config.toml
activation = "silu"
norm = "rmsnorm"
qk_norm = false
attn_scale = 0.177
tie_embeddings = false
beta1 = 0.95
schedule = "wsd"
train_tokens = 493200000
steps = 7853
MLP neurons of a small language model. Each row is named by its layer, matrix (down: output weights) and neuron, and shows model dimensions 96-159. Each number is 50 + 10 x the weight over its row's rms, rounded and kept within 0 to 99.
After each neuron's rows, "fires before" lists the tokens most often just after its 100 highest values on Wikipedia text that the model never trained on. A number after a token or word is its count.

L6.down1088:61 44 31 42 52 34 75 47 53 48 61 62 52 39 35 46 59 39 51 40 35 57 51 69 51 43 65 61 34 64 43 44 57 37 40 26 50 38 42 64 64 56 24 62 57 60 44 52 45 55 55 44 54 47 43 45 45 41 56 52 53 25 53 41
fires before: "s" 28, " " 9, "er" 8, "re" 6, "at" 5, "ers" 4

L6.down140:50 44 47 42 37 74 62 44 32 64 36 33 45 46 35 38 57 41 49 45 48 61 58 53 48 74 44 53 42 55 49 54 59 44 56 46 54 32 63 66 61 64 52 54 49 55 58 68 45 72 60 35 50 43 50 38 55 36 63 62 58 71 52 39
fires before: " " 32, "\n" 9, "---|---|---|---|" 7, " U" 5, "tern" 4, " An" 4

L6.down829:42 59 58 53 51 37 48 53 47 36 54 64 55 66 45 56 73 53 44 49 57 55 39 74 67 49 62 59 58 55 65 59 32 45 59 44 43 46 65 30 60 56 25 53 40 55 41 43 50 67 52 58 56 62 55 45 40 40 40 53 37 31 66 49
fires before: "u" 34, ")" 4, ";" 4, "}" 4, "i" 4

L6.down1044:65 54 54 46 41 41 48 41 56 57 67 53 72 45 63 39 51 35 33 72 68 51 41 65 53 53 48 49 60 45 28 57 59 47 60 64 42 37 64 36 57 59 48 42 43 45 68 41 50 54 32 33 65 61 49 37 61 66 49 41 64 55 50 42
fires before: "a" 30, "al" 9, "ed" 9, "ing" 8, "o" 5

L3.down832:35 30 61 44 46 68 50 41 65 36 52 44 56 46 74 41 36 58 48 74 53 57 39 46 40 65 47 43 46 59 44 55 51 58 45 52 48 54 49 61 45 41 55 53 62 42 48 48 36 48 35 50 51 52 41 55 61 40 60 43 64 61 32 26
fires before: " a" 21, "a" 14, " an" 9, "e" 6, " the" 6, " " 5

L8.down1087:55 50 52 54 61 37 46 60 71 18 44 47 48 62 60 55 68 42 36 46 45 49 52 52 57 56 54 67 57 39 48 44 47 56 52 23 54 52 46 42 40 51 40 49 57 61 46 60 46 55 40 83 44 54 37 35 66 46 51 50 46 49 45 52
fires before: "," 30, " |" 12, " place" 8, "." 6

L3.down1018:43 65 53 51 57 56 46 64 51 38 61 39 57 57 55 58 56 65 40 56 54 46 48 51 56 57 48 43 35 55 43 32 58 48 64 57 44 50 52 57 48 66 51 62 47 42 38 40 35 59 37 49 47 49 40 43 36 48 54 43 45 49 49 72
fires before: " the" 35, "un" 14, " App" 5, " a" 5, "ron" 4

L3.down307:60 36 64 48 43 46 72 45 54 57 55 56 36 56 50 62 43 48 56 51 34 58 52 72 60 62 61 62 40 44 55 40 64 40 43 52 56 48 49 52 50 55 41 37 55 51 51 31 58 57 58 45 57 37 57 46 38 44 64 58 57 52 58 45
fires before: "va" 14, "son" 11, "n" 10, "ze" 10, "mar" 9

L17.down835:41 47 34 58 44 37 50 60 63 50 42 52 43 44 51 62 65 58 50 58 42 50 56 58 54 55 50 39 41 51 56 51 47 38 48 45 37 45 46 54 54 55 54 51 53 57 56 27 52 68 45 34 39 47 58 37 51 44 51 38 47 62 42 50
fires before: "," 91

L17.down525:44 52 61 58 56 53 50 55 69 41 48 47 63 51 44 44 56 60 57 44 63 39 63 39 64 46 61 36 71 56 56 54 40 50 72 51 45 53 57 58 54 47 44 60 37 56 33 51 51 48 48 55 43 61 54 52 72 79 49 54 61 57 38 59
fires before: "\n" 25, "." 15, "," 12, " and" 4, "er" 4

L3.down812:59 64 72 44 53 58 47 43 53 54 48 45 48 55 42 50 43 42 71 47 55 50 58 55 35 39 42 38 56 49 48 60 48 53 62 55 21 54 53 65 50 50 48 62 55 47 37 52 33 53 24 42 39 31 49 72 77 58 41 65 58 54 47 44
fires before: "ur" 16, "de" 12, "l" 9, "mmer" 7, "mm" 7, "mb" 5

L17.down1261:48 37 62 47 32 35 56 52 55 56 46 53 51 64 36 39 52 37 52 72 50 63 44 51 34 45 45 40 34 50 47 66 51 32 62 44 46 48 61 58 48 63 62 53 50 47 59 49 47 55 45 42 56 53 57 39 47 43 65 57 22 50 44 43
fires before: "s" 24, " |" 16, ":" 7, "er" 4

L6.down303:47 42 55 55 62 21 55 20 65 53 35 47 53 37 51 38 40 44 48 71 60 58 62 56 51 52 34 48 48 56 45 56 46 69 54 50 42 60 64 56 59 45 55 41 57 65 77 46 51 51 48 33 58 58 53 47 63 55 64 57 49 59 53 38
fires before: "s" 38, "al" 10, "ish" 4

L17.down459:31 54 52 39 46 57 51 62 32 50 47 43 54 60 58 58 62 29 58 43 35 58 53 54 52 40 54 72 49 29 53 61 63 59 43 43 52 42 57 52 38 55 72 54 51 38 44 42 57 38 46 46 66 39 40 38 45 59 48 47 43 49 67 39
fires before: "i" 26, "hi" 10, "in" 9, "is" 7, "ir" 6

L3.down983:54 49 55 62 50 45 49 66 58 48 45 51 72 61 50 51 40 43 44 77 42 39 48 43 53 59 56 61 64 51 41 44 48 48 50 56 39 44 58 27 60 48 68 62 69 50 45 51 46 54 52 53 42 56 47 67 59 38 48 52 66 50 68 50
fires before: " as" 29, "re" 8, "il" 6, "ous" 6, " a" 4, "um" 4

L6.down177:44 38 52 46 34 42 41 67 71 45 50 46 49 38 38 58 42 59 63 75 53 51 49 41 65 48 62 49 31 52 58 59 71 59 41 49 51 54 47 40 48 51 69 46 49 41 50 42 48 24 32 57 45 56 55 67 43 65 48 42 36 33 35 46
fires before: "z" 16, "el" 10, "ction" 8, "re" 7, "ke" 5, "ji" 5

L3.down1135:42 37 46 53 42 53 68 33 55 54 61 47 43 47 45 47 58 60 46 67 62 52 52 58 54 43 52 55 52 52 50 83 56 52 63 64 44 42 52 65 42 47 55 49 60 42 54 45 32 54 50 42 49 51 60 29 44 47 55 45 46 53 51 34
fires before: " to" 19, "el" 11, "ction" 9, "re" 9, "log" 7, "lect" 5

L8.down80:38 58 45 46 39 58 53 64 54 68 49 39 51 47 53 64 52 57 46 54 46 41 41 50 41 71 52 41 71 37 50 51 47 45 60 41 35 31 42 42 45 59 47 63 52 34 52 41 62 44 47 59 62 57 43 49 35 47 41 58 34 38 53 46
fires before: "," 25, "\n" 18, "ved" 10, "s" 5, "ve" 5, " |" 4

L17.down81:45 28 42 58 51 50 66 43 47 50 56 56 46 58 43 37 42 39 52 75 54 55 43 48 44 46 43 47 45 40 49 60 45 57 53 23 74 60 50 45 42 38 43 54 74 60 62 52 35 58 61 59 53 62 41 44 49 63 64 53 43 58 49 38
fires before: "ed" 30, "ing" 11, "s" 10, " to" 6, "ive" 5, " in" 4

L6.down458:51 54 53 48 50 48 45 23 35 50 38 53 43 51 46 58 49 43 57 60 57 51 51 59 46 63 32 62 71 55 36 68 39 60 64 41 53 41 53 50 47 62 58 45 49 47 52 50 52 66 65 51 55 45 47 51 60 33 48 58 52 50 51 60
fires before: "\n" 19, "," 12, "or" 8, ";" 7, "it" 7, "." 6

L17.down902:26 45 69 47 51 63 39 36 59 57 71 55 67 75 50 41 43 47 51 60 59 36 50 60 47 54 55 54 65 34 68 61 52 43 57 36 60 49 43 54 40 57 48 52 42 42 50 59 43 51 42 53 60 55 49 55 52 48 54 59 37 50 45 43
fires before: " Go" 25, " |" 22, "." 8, "ad" 4

L3.down271:47 60 29 63 32 48 47 26 49 71 52 56 55 51 18 56 47 43 51 61 53 49 49 43 47 56 42 62 61 53 52 55 40 65 50 51 46 56 64 46 50 58 57 72 35 63 53 39 28 59 47 46 38 57 43 42 48 63 43 59 60 36 61 51
fires before: "ute" 12, "u" 12, "i" 10, "-" 9, "ut" 8, "ial" 4

L6.down893:55 50 40 70 43 43 47 68 50 55 61 60 64 44 72 56 35 39 62 61 60 47 35 54 39 44 69 50 46 56 63 54 53 32 47 68 41 49 58 54 33 32 36 57 52 37 39 47 51 33 37 37 48 39 27 50 56 64 40 35 58 49 56 67
fires before: "s" 32, "at" 8, "min" 6, " |" 6, "y" 4

L3.down753:48 39 42 53 42 53 60 42 65 45 53 56 53 49 61 64 63 49 51 45 44 37 49 59 53 51 35 44 38 50 68 51 51 45 64 42 48 42 54 38 41 49 36 46 65 39 40 45 32 58 57 44 56 55 74 57 44 53 59 29 47 58 52 49
fires before: "va" 10, "n" 10, "ze" 10, "mar" 9, "son" 8, "ce" 6

L6.down446:49 67 67 45 39 48 44 40 47 64 66 51 54 43 47 45 51 55 61 46 40 53 58 52 34 44 48 31 48 75 56 49 44 34 33 56 44 42 43 49 46 38 42 65 27 59 44 48 53 45 56 59 57 54 61 55 38 47 61 36 54 30 39 56
fires before: "s" 35, "at" 12, "ton" 4, "ed" 4

L17.down596:54 40 54 40 55 42 55 43 47 44 63 42 47 74 44 54 60 64 41 53 51 29 53 45 46 47 52 57 53 60 43 45 44 43 38 62 57 48 60 55 45 55 63 37 57 33 58 58 52 42 73 40 41 47 61 42 70 58 51 40 41 27 40 56
fires before: "al" 14, "il" 14, "d" 12, "ea" 5, "ac" 4, "ad" 4

L17.down357:48 40 44 61 62 46 56 45 48 47 45 43 42 53 44 41 61 61 40 33 61 58 32 45 41 45 39 38 60 54 64 51 41 55 49 30 57 41 57 28 51 44 43 42 50 39 50 59 65 45 42 39 58 53 42 59 57 54 63 48 41 39 55 58
fires before: "ed" 30, "s" 27, "able" 6, "d" 5, "ing" 4

L3.down889:34 58 58 42 36 49 50 55 54 29 47 52 65 47 56 51 41 48 38 38 55 60 66 47 49 60 50 39 55 47 49 34 40 38 35 58 55 51 49 47 49 62 61 42 45 52 60 60 47 62 54 46 42 60 60 60 65 51 51 57 56 49 53 28
fires before: "er" 12, "ed" 12, "west" 8, " and" 7, "---|---|---|---|" 7, "east" 6

L11.down1278:54 57 45 37 46 49 48 45 56 76 49 60 55 36 48 62 48 62 41 47 57 52 42 44 19 40 43 55 49 41 42 52 31 75 42 42 57 42 45 44 70 51 31 59 42 60 42 51 36 62 55 53 45 48 51 55 58 52 38 71 46 56 50 52
fires before: "%" 40, " (" 7, ":" 7, " |" 6, " " 4

L6.down192:59 58 42 40 53 48 49 42 41 53 42 50 62 58 43 60 50 49 26 48 59 60 39 61 50 48 49 43 49 40 67 55 50 69 67 31 42 62 57 38 49 48 47 23 39 62 67 56 44 39 65 43 55 31 37 44 58 55 40 49 45 50 55 44
fires before: "er" 21, "ing" 9, "an" 9, "i" 6, "m" 4, ")" 4

L3.down1203:49 50 37 52 51 63 57 38 48 55 59 53 58 65 62 56 50 36 64 65 58 50 47 56 37 53 53 67 60 42 49 53 45 59 56 61 56 48 48 79 51 66 38 70 44 47 56 52 62 61 20 57 56 36 39 57 65 48 74 65 59 40 43 55
fires before: "\n" 41, " to" 13, "ing" 7

L17.down985:31 52 62 59 47 47 43 34 56 52 38 36 31 54 49 34 47 46 42 58 47 59 53 43 39 67 65 72 61 64 37 58 44 45 51 68 48 48 42 66 68 46 42 49 40 56 54 56 54 42 33 41 39 52 43 57 71 56 49 47 56 36 56 53
fires before: "u" 29, "." 16, "in" 6

L3.down1264:46 42 53 48 45 32 51 54 64 66 70 63 51 55 68 65 60 58 48 85 47 54 51 51 50 40 59 64 55 52 56 61 48 52 58 39 66 49 31 64 51 50 66 47 53 66 58 40 37 47 34 55 59 37 56 50 51 28 51 39 62 59 47 70
fires before: " |" 27, ";" 10, "%" 10, " " 5, "ong" 4, "." 4

L17.down631:55 45 48 43 52 70 48 34 55 45 38 35 38 47 59 40 64 30 54 45 45 30 52 39 39 55 36 68 53 39 49 72 62 40 31 49 59 50 53 65 42 47 49 27 53 38 39 58 39 41 50 53 31 55 50 62 49 46 58 53 43 27 46 47
fires before: "u" 12, "o" 10, "ip" 9, "a" 8, "i" 6, "ell" 5

L6.down294:31 46 55 44 32 39 61 53 58 56 64 55 40 47 57 69 52 52 59 72 57 44 66 34 52 52 60 64 54 60 46 59 50 66 30 65 62 53 34 45 64 51 57 41 47 43 33 42 54 51 51 58 47 47 40 44 46 35 42 53 45 35 58 58
fires before: "a" 15, "ty" 12, "ar" 9, "er" 8, "her" 5, "n" 4

L8.down555:38 46 50 46 44 43 60 53 49 38 44 62 37 61 56 45 62 37 41 59 57 64 44 54 49 58 59 38 46 50 45 51 57 35 46 37 58 42 53 60 70 61 64 54 67 65 67 60 73 46 24 56 44 62 39 43 42 48 38 52 42 37 45 56
fires before: "\n" 75

L17.down440:41 49 48 47 57 54 53 57 46 46 55 51 46 45 61 43 28 49 35 49 32 52 62 50 70 54 29 67 56 43 42 48 51 52 47 66 64 29 39 47 45 57 62 65 40 52 59 66 68 50 78 27 32 47 56 60 58 43 45 49 46 53 38 55
fires before: "u" 30, "ki" 28, "hi" 7, " Su" 7, "ji" 5, "ka" 4